Weights of a small GPT-style language model, trained from scratch on English Wikipedia.
Size: 12 layers, width 192, MLP 960 GELU, 9.34M parameters.
Training: 377M tokens, 6347 steps.
MLP neurons of a small language model. Each row is named by its layer, matrix (up: input weights; down: output weights) and neuron, and shows model dimensions 48-143. Each number is 50 + 12 x the weight over its row's rms, rounded and kept within 0 to 99.
Before each neuron's rows, "fires on" lists the tokens most often at its 100 highest values on Wikipedia text that the model never trained on. A number after a token or word is its count.

fires on: " |" 26, ")" 19, " Olympics" 4, " Rank" 4
L3.up405:81 45 68 44 51 59 28 53 53 34 46 50 45 73 52 33 66 96 59 43 42 60 33 60 38 21 43 57 53 55 31 78 67 47 31 63 42 59 51 18 47 47 61 39 41 47 57 48 23 31 64 52 46 43 49 55 41 45 35 42 59 41 36 27 57 30 49 36 38 26 58 71 58 61 31 46 31 52 42 33 52 41 54 54 50 54 43 51 71 55 73 31 44 47 46 49
L3.down405:44 55 43 35 40 46 56 34 45 56 61 76 45 34 43 66 72 49 56 39 47 38 31 71 61 57 74 61 67 73 57 44 47 62 44 54 40 58 64 33 40 61 33 56 54 40 44 46 62 38 56 27 56 62 46 59 87 52 55 53 39 46 54 50 44 52 50 50 36 54 73 35 29 52 55 39 48 56 50 37 38 49 43 74 51 57 35 42 43 45 46 55 68 77 38 42

fires on: " Preced" 14, " Reserve" 13, "bor" 12, "bo" 8, "down" 6, " impact" 5
L2.up334:62 51 48 56 55 47 35 60 42 58 74 44 54 46 55 48 49 54 69 51 50 56 35 76 47 58 43 52 60 55 61 40 52 41 36 47 55 41 50 52 49 68 44 71 72 18 42 50 51 49 46 44 28 28 65 50 52 10 57 42 45 53 69 73 56 68 46 50 70 60 56 37 41 40 55 41 33 40 45 32 44 59 61 48 41 78 64 57 36 42 53 48 44 57 42 55
L2.down334:61 45 51 37 40 50 41 44 56 41 38 57 56 48 32 39 73 53 65 58 49 42 69 42 40 49 60 47 32 66 42 51 42 34 47 56 51 60 26 66 34 42 53 33 79 67 75 47 61 56 50 46 49 61 65 56 38 73 58 54 54 55 56 42 53 23 28 46 81 44 56 55 57 51 62 50 48 38 66 51 62 36 51 57 58 44 27 35 41 42 35 61 54 45 55 55

fires on: "1" 28, "9" 27, "&" 7, "0" 4, "–" 4
L2.up200:50 83 49 47 50 41 41 45 42 41 38 31 51 30 47 65 59 66 69 53 63 74 24 48 59 26 44 59 63 52 48 42 64 42 54 57 43 65 41 39 61 42 52 42 61 36 47 52 42 56 21 46 47 51 43 52 57 48 74 64 55 41 67 51 41 44 23 60 57 54 46 39 62 46 49 43 41 56 58 41 51 26 49 52 35 32 41 56 50 42 42 63 53 31 40 84
L2.down200:51 54 57 43 58 66 29 66 43 56 61 53 39 60 54 65 36 59 47 58 41 50 56 29 43 63 57 50 49 50 65 78 27 37 46 40 42 57 35 55 60 37 33 59 42 63 66 42 47 53 49 23 43 43 47 69 58 68 52 49 24 42 24 53 36 39 58 50 51 32 68 52 37 65 36 21 56 45 45 51 60 53 44 47 53 48 53 48 32 58 48 58 64 49 54 47

fires on: "s" 35, "a" 32, "b" 9, "e" 5, "c" 4, "h" 4
L3.up687:71 80 50 60 59 46 49 48 62 54 57 36 47 53 41 34 50 45 46 51 62 64 62 30 46 43 66 62 34 73 70 58 69 46 46 52 46 42 49 39 52 57 61 63 43 57 41 41 56 38 46 35 24 51 69 38 39 30 59 26 62 53 67 38 67 42 39 67 53 42 40 58 56 36 24 51 35 59 76 38 43 56 68 58 43 50 62 37 41 41 56 58 18 53 39 66
L3.down687:44 45 44 39 56 45 55 64 48 55 47 56 52 55 59 45 45 37 54 58 65 51 35 49 35 52 51 64 52 61 47 69 61 51 42 64 48 71 32 69 62 37 41 57 61 36 43 75 34 64 62 40 66 50 52 42 55 33 50 35 48 42 80 49 44 52 47 62 65 35 58 31 59 68 26 55 60 52 26 67 56 30 47 71 56 59 25 53 41 23 49 44 39 50 47 44

fires on: "n" 19, " S" 10, "W" 7, "tri" 5, "t" 5, "ish" 4
L3.up91:61 50 42 37 50 32 44 65 40 45 19 35 48 40 40 41 37 60 46 33 41 41 57 59 38 28 39 35 38 39 30 41 47 53 45 22 73 48 46 47 66 32 42 45 50 87 36 52 55 41 45 47 69 52 49 42 53 34 52 56 55 46 38 45 65 28 53 49 39 64 52 32 59 39 69 24 39 35 54 48 37 46 35 48 56 64 56 47 67 68 43 39 60 44 69 50
L3.down91:42 44 71 55 45 47 39 57 47 47 69 56 36 51 34 34 48 37 69 54 53 59 52 40 72 48 39 58 74 65 62 57 52 59 38 81 50 42 48 47 56 63 53 38 28 49 52 53 48 42 48 54 54 27 37 42 54 50 46 47 52 68 59 62 32 67 31 72 56 40 60 53 50 66 55 65 47 62 32 37 44 66 33 52 54 39 31 31 60 44 78 66 68 59 49 32

fires on: "7" 16, "1" 13, " =" 13, "3" 12, "9" 8, "2" 6
L3.up788:51 57 41 37 53 56 52 45 41 34 62 60 43 61 47 39 72 32 64 39 66 54 45 53 49 44 60 64 57 48 36 31 72 38 64 62 72 62 64 40 50 46 53 60 70 35 41 44 29 37 43 42 59 36 45 52 34 48 59 40 50 56 42 30 45 50 33 42 52 44 48 39 47 70 73 36 37 53 51 71 57 60 61 41 40 55 71 45 64 58 53 33 56 23 42 72
L3.down788:52 44 59 34 66 47 56 42 75 62 22 40 30 49 39 37 32 55 25 36 56 56 64 38 54 58 58 25 59 61 57 43 42 29 48 63 50 56 64 30 57 51 38 63 64 51 63 45 52 42 56 54 42 57 38 39 57 76 47 68 55 77 43 39 53 46 53 55 60 45 58 54 46 48 53 56 33 40 57 53 68 52 54 59 71 57 62 47 41 68 39 49 54 43 52 52

fires on: " &" 23, " at" 20, " of" 10, " in" 9, " and" 6
L8.up543:35 57 29 58 70 55 61 50 41 31 29 49 56 56 42 57 57 61 53 68 56 51 52 37 28 70 61 39 58 62 53 54 33 63 38 38 46 29 33 48 54 58 49 08 53 60 47 41 46 46 58 54 40 67 31 49 46 38 73 29 42 55 56 53 78 46 37 50 35 62 25 45 56 51 48 32 64 56 45 55 45 64 50 49 59 37 48 59 59 71 43 60 50 51 45 54
L8.down543:54 57 69 22 41 59 57 65 49 34 38 67 43 53 47 49 66 52 65 21 52 71 48 46 49 37 55 45 37 36 30 52 47 61 61 41 46 51 58 57 47 38 47 35 68 62 41 71 48 48 63 59 44 58 33 30 62 54 31 39 52 45 49 49 52 52 54 46 66 40 60 61 41 46 47 51 63 53 47 65 66 29 47 45 52 37 61 53 50 36 30 31 58 41 58 55

fires on: " of" 19, " in" 15, "," 11, " to" 11, " near" 8, "u" 4
L5.up141:64 59 44 42 47 47 52 31 45 28 38 43 50 47 33 67 44 40 32 54 57 61 20 63 48 42 61 33 50 53 53 73 26 61 22 42 68 41 44 46 49 44 38 47 44 44 46 39 36 49 54 78 35 52 57 37 50 51 50 31 51 57 46 71 43 49 52 23 62 62 41 48 53 43 37 16 39 42 28 70 41 56 51 18 48 42 60 40 52 85 45 36 51 36 60 68
L5.down141:45 48 56 61 62 58 53 48 39 69 35 58 40 50 58 65 87 69 67 62 44 54 44 64 40 37 57 37 60 48 42 54 59 56 51 42 60 48 38 60 60 45 53 49 47 60 42 63 47 29 53 68 41 71 48 58 66 46 60 69 26 42 35 52 47 42 40 40 47 61 41 58 54 55 37 31 54 48 51 55 25 29 57 63 75 51 43 64 61 47 47 31 55 44 68 60

fires on: " as" 18, "." 13, "s" 11, " with" 9, "th" 8, "m" 7
L5.up459:42 26 47 67 43 38 26 34 39 51 65 38 41 35 78 42 61 69 57 40 55 66 44 53 31 46 48 55 42 57 39 28 46 51 48 48 68 27 60 29 58 22 48 69 49 30 49 63 36 24 42 51 42 36 66 32 44 43 61 53 43 55 56 50 36 64 50 79 42 33 30 54 40 34 54 37 48 52 62 39 45 52 55 50 56 40 45 28 43 58 60 39 44 50 43 59
L5.down459:30 52 53 54 59 56 59 64 35 46 62 60 49 60 43 62 18 55 55 40 47 53 59 36 38 36 54 48 64 43 26 61 53 50 48 49 59 51 49 58 25 33 44 38 78 51 61 50 44 56 59 56 55 46 18 71 43 48 51 68 61 39 51 67 49 51 46 52 40 53 47 36 63 55 44 56 53 44 53 33 63 64 48 64 59 57 50 54 43 62 63 58 38 38 53 45

fires on: "s" 43, " tell" 10, " told" 5, "nam" 5, "ach" 5, " found" 4
L3.up100:52 75 52 53 48 59 52 43 44 42 57 43 33 54 23 57 69 65 52 46 36 49 64 27 47 56 61 44 65 72 51 54 45 54 49 48 54 41 63 30 46 46 46 66 54 57 42 65 44 81 45 52 64 67 56 46 60 57 59 56 53 42 63 49 62 34 47 52 46 55 61 61 59 48 23 53 68 35 56 41 61 35 54 51 40 64 24 44 43 57 47 63 45 50 69 29
L3.down100:44 60 38 57 31 45 46 40 52 55 60 39 51 48 43 64 49 49 59 54 48 51 56 45 29 42 58 57 52 62 39 69 52 70 59 48 34 52 39 37 45 50 47 70 49 61 37 55 34 70 43 77 43 28 59 55 50 33 65 54 46 32 40 64 62 17 45 36 55 42 70 73 60 42 63 49 37 37 62 53 72 42 58 51 49 50 42 57 42 57 36 62 36 23 48 42

fires on: " in" 24, " of" 18, " at" 13, " on" 4
L8.up331:38 33 44 66 40 47 52 66 46 51 26 50 64 53 59 59 64 63 21 69 48 48 35 39 26 48 59 52 32 39 35 69 35 63 50 43 58 51 37 59 63 31 62 36 38 53 51 52 41 58 54 42 18 49 56 55 67 29 52 42 46 66 39 62 37 64 49 75 42 52 49 48 45 48 47 57 49 65 36 67 53 46 25 32 51 28 61 78 63 27 50 52 60 57 26 47
L8.down331:57 65 57 45 44 50 59 61 36 48 49 55 58 57 67 49 49 20 66 45 25 45 63 41 58 40 51 37 52 35 62 50 35 64 51 33 43 44 56 46 49 40 50 32 57 66 62 37 39 42 58 72 52 64 19 45 35 67 34 64 29 60 33 36 53 54 33 62 46 53 48 71 53 42 41 31 48 27 47 64 18 46 56 40 58 39 52 62 57 52 55 44 45 38 57 45

fires on: ")" 50, "e" 14, "." 6, " |" 6
L2.up314:52 42 50 37 44 59 47 53 83 45 37 58 60 39 49 41 49 67 49 78 26 71 45 58 47 41 51 35 33 51 35 68 66 43 48 50 47 61 37 55 28 37 50 24 46 48 52 30 46 32 38 50 57 43 67 40 53 60 43 49 35 45 40 41 52 58 60 67 35 53 48 52 54 47 32 91 37 61 29 58 59 51 34 66 46 36 50 49 44 56 74 52 38 31 54 62
L2.down314:44 53 63 47 46 36 39 47 56 61 61 46 45 60 39 63 55 38 53 50 38 51 61 26 54 57 59 56 55 50 71 57 37 48 55 66 56 60 68 65 71 53 35 74 55 44 37 53 61 58 54 54 59 49 79 64 50 41 61 52 57 37 46 52 37 60 30 40 27 64 67 71 28 49 43 48 45 55 77 44 37 63 49 59 57 51 47 42 48 52 52 59 85 57 52 44

fires on: " that" 28, "en" 17, "re" 11, " Tho" 8
L3.up452:30 15 62 39 43 54 41 61 59 27 49 40 54 38 33 46 40 37 48 53 47 40 37 69 46 73 49 41 62 44 61 56 65 58 50 61 58 62 49 40 57 54 59 36 51 34 45 46 38 49 41 44 37 71 47 52 27 49 60 66 60 10 58 77 45 81 48 54 35 60 60 65 60 53 21 68 32 53 49 69 58 37 47 62 25 45 47 60 28 67 52 43 45 51 43 47
L3.down452:39 27 41 55 39 55 50 58 46 44 68 73 45 49 34 49 50 40 52 48 42 44 61 39 37 34 40 59 39 29 58 48 51 53 48 77 54 67 37 57 33 40 57 41 54 37 60 38 56 54 63 35 49 36 39 47 33 28 42 51 54 31 48 53 50 46 70 53 51 52 50 67 46 57 50 64 45 64 61 60 76 40 69 56 28 40 39 55 42 63 46 42 57 40 35 27

fires on: "al" 63, "s" 14, "d" 11
L3.up797:40 38 56 66 46 41 46 34 40 48 51 39 50 82 47 61 50 58 45 52 50 35 57 50 31 55 40 49 49 27 57 30 27 62 55 55 49 53 66 48 78 50 74 51 50 46 51 70 41 29 53 63 54 27 61 54 48 51 34 51 52 38 83 48 38 42 71 48 48 49 61 41 29 47 51 41 72 48 46 40 30 46 53 50 75 34 58 24 32 39 57 40 56 21 25 50
L3.down797:53 45 62 44 51 51 39 48 47 52 59 40 54 32 46 35 37 51 59 44 72 34 27 38 49 51 60 56 53 61 41 50 49 18 49 56 52 71 53 37 45 43 41 48 55 51 51 58 55 62 47 57 45 62 46 58 30 28 43 37 45 46 60 37 58 49 48 49 38 33 71 56 49 31 40 62 60 44 29 57 60 40 20 53 61 55 60 39 47 60 45 32 47 31 66 47

fires on: "p" 14, "h" 13, "n" 11, "k" 8, "e" 7, "g" 5
L2.up862:38 53 44 47 53 35 41 43 51 61 57 47 59 40 55 30 50 55 43 64 61 71 50 47 54 69 35 42 38 57 53 48 59 52 40 37 34 56 69 34 45 67 49 28 17 63 49 50 48 65 58 53 46 34 68 41 36 48 65 58 62 52 72 47 63 55 51 55 64 18 33 56 40 76 43 65 44 55 46 42 46 41 61 48 42 42 64 57 46 74 49 70 33 62 67 54
L2.down862:49 65 35 31 61 58 41 36 61 42 57 61 51 44 53 42 44 46 48 52 36 65 51 47 48 55 36 60 47 49 57 47 72 36 50 66 58 34 50 62 48 50 49 38 48 53 77 72 60 45 58 70 40 46 39 81 55 39 75 36 59 43 32 40 41 48 48 50 62 43 53 40 42 53 48 40 63 61 47 48 33 52 85 48 34 77 51 69 55 48 41 46 58 49 66 27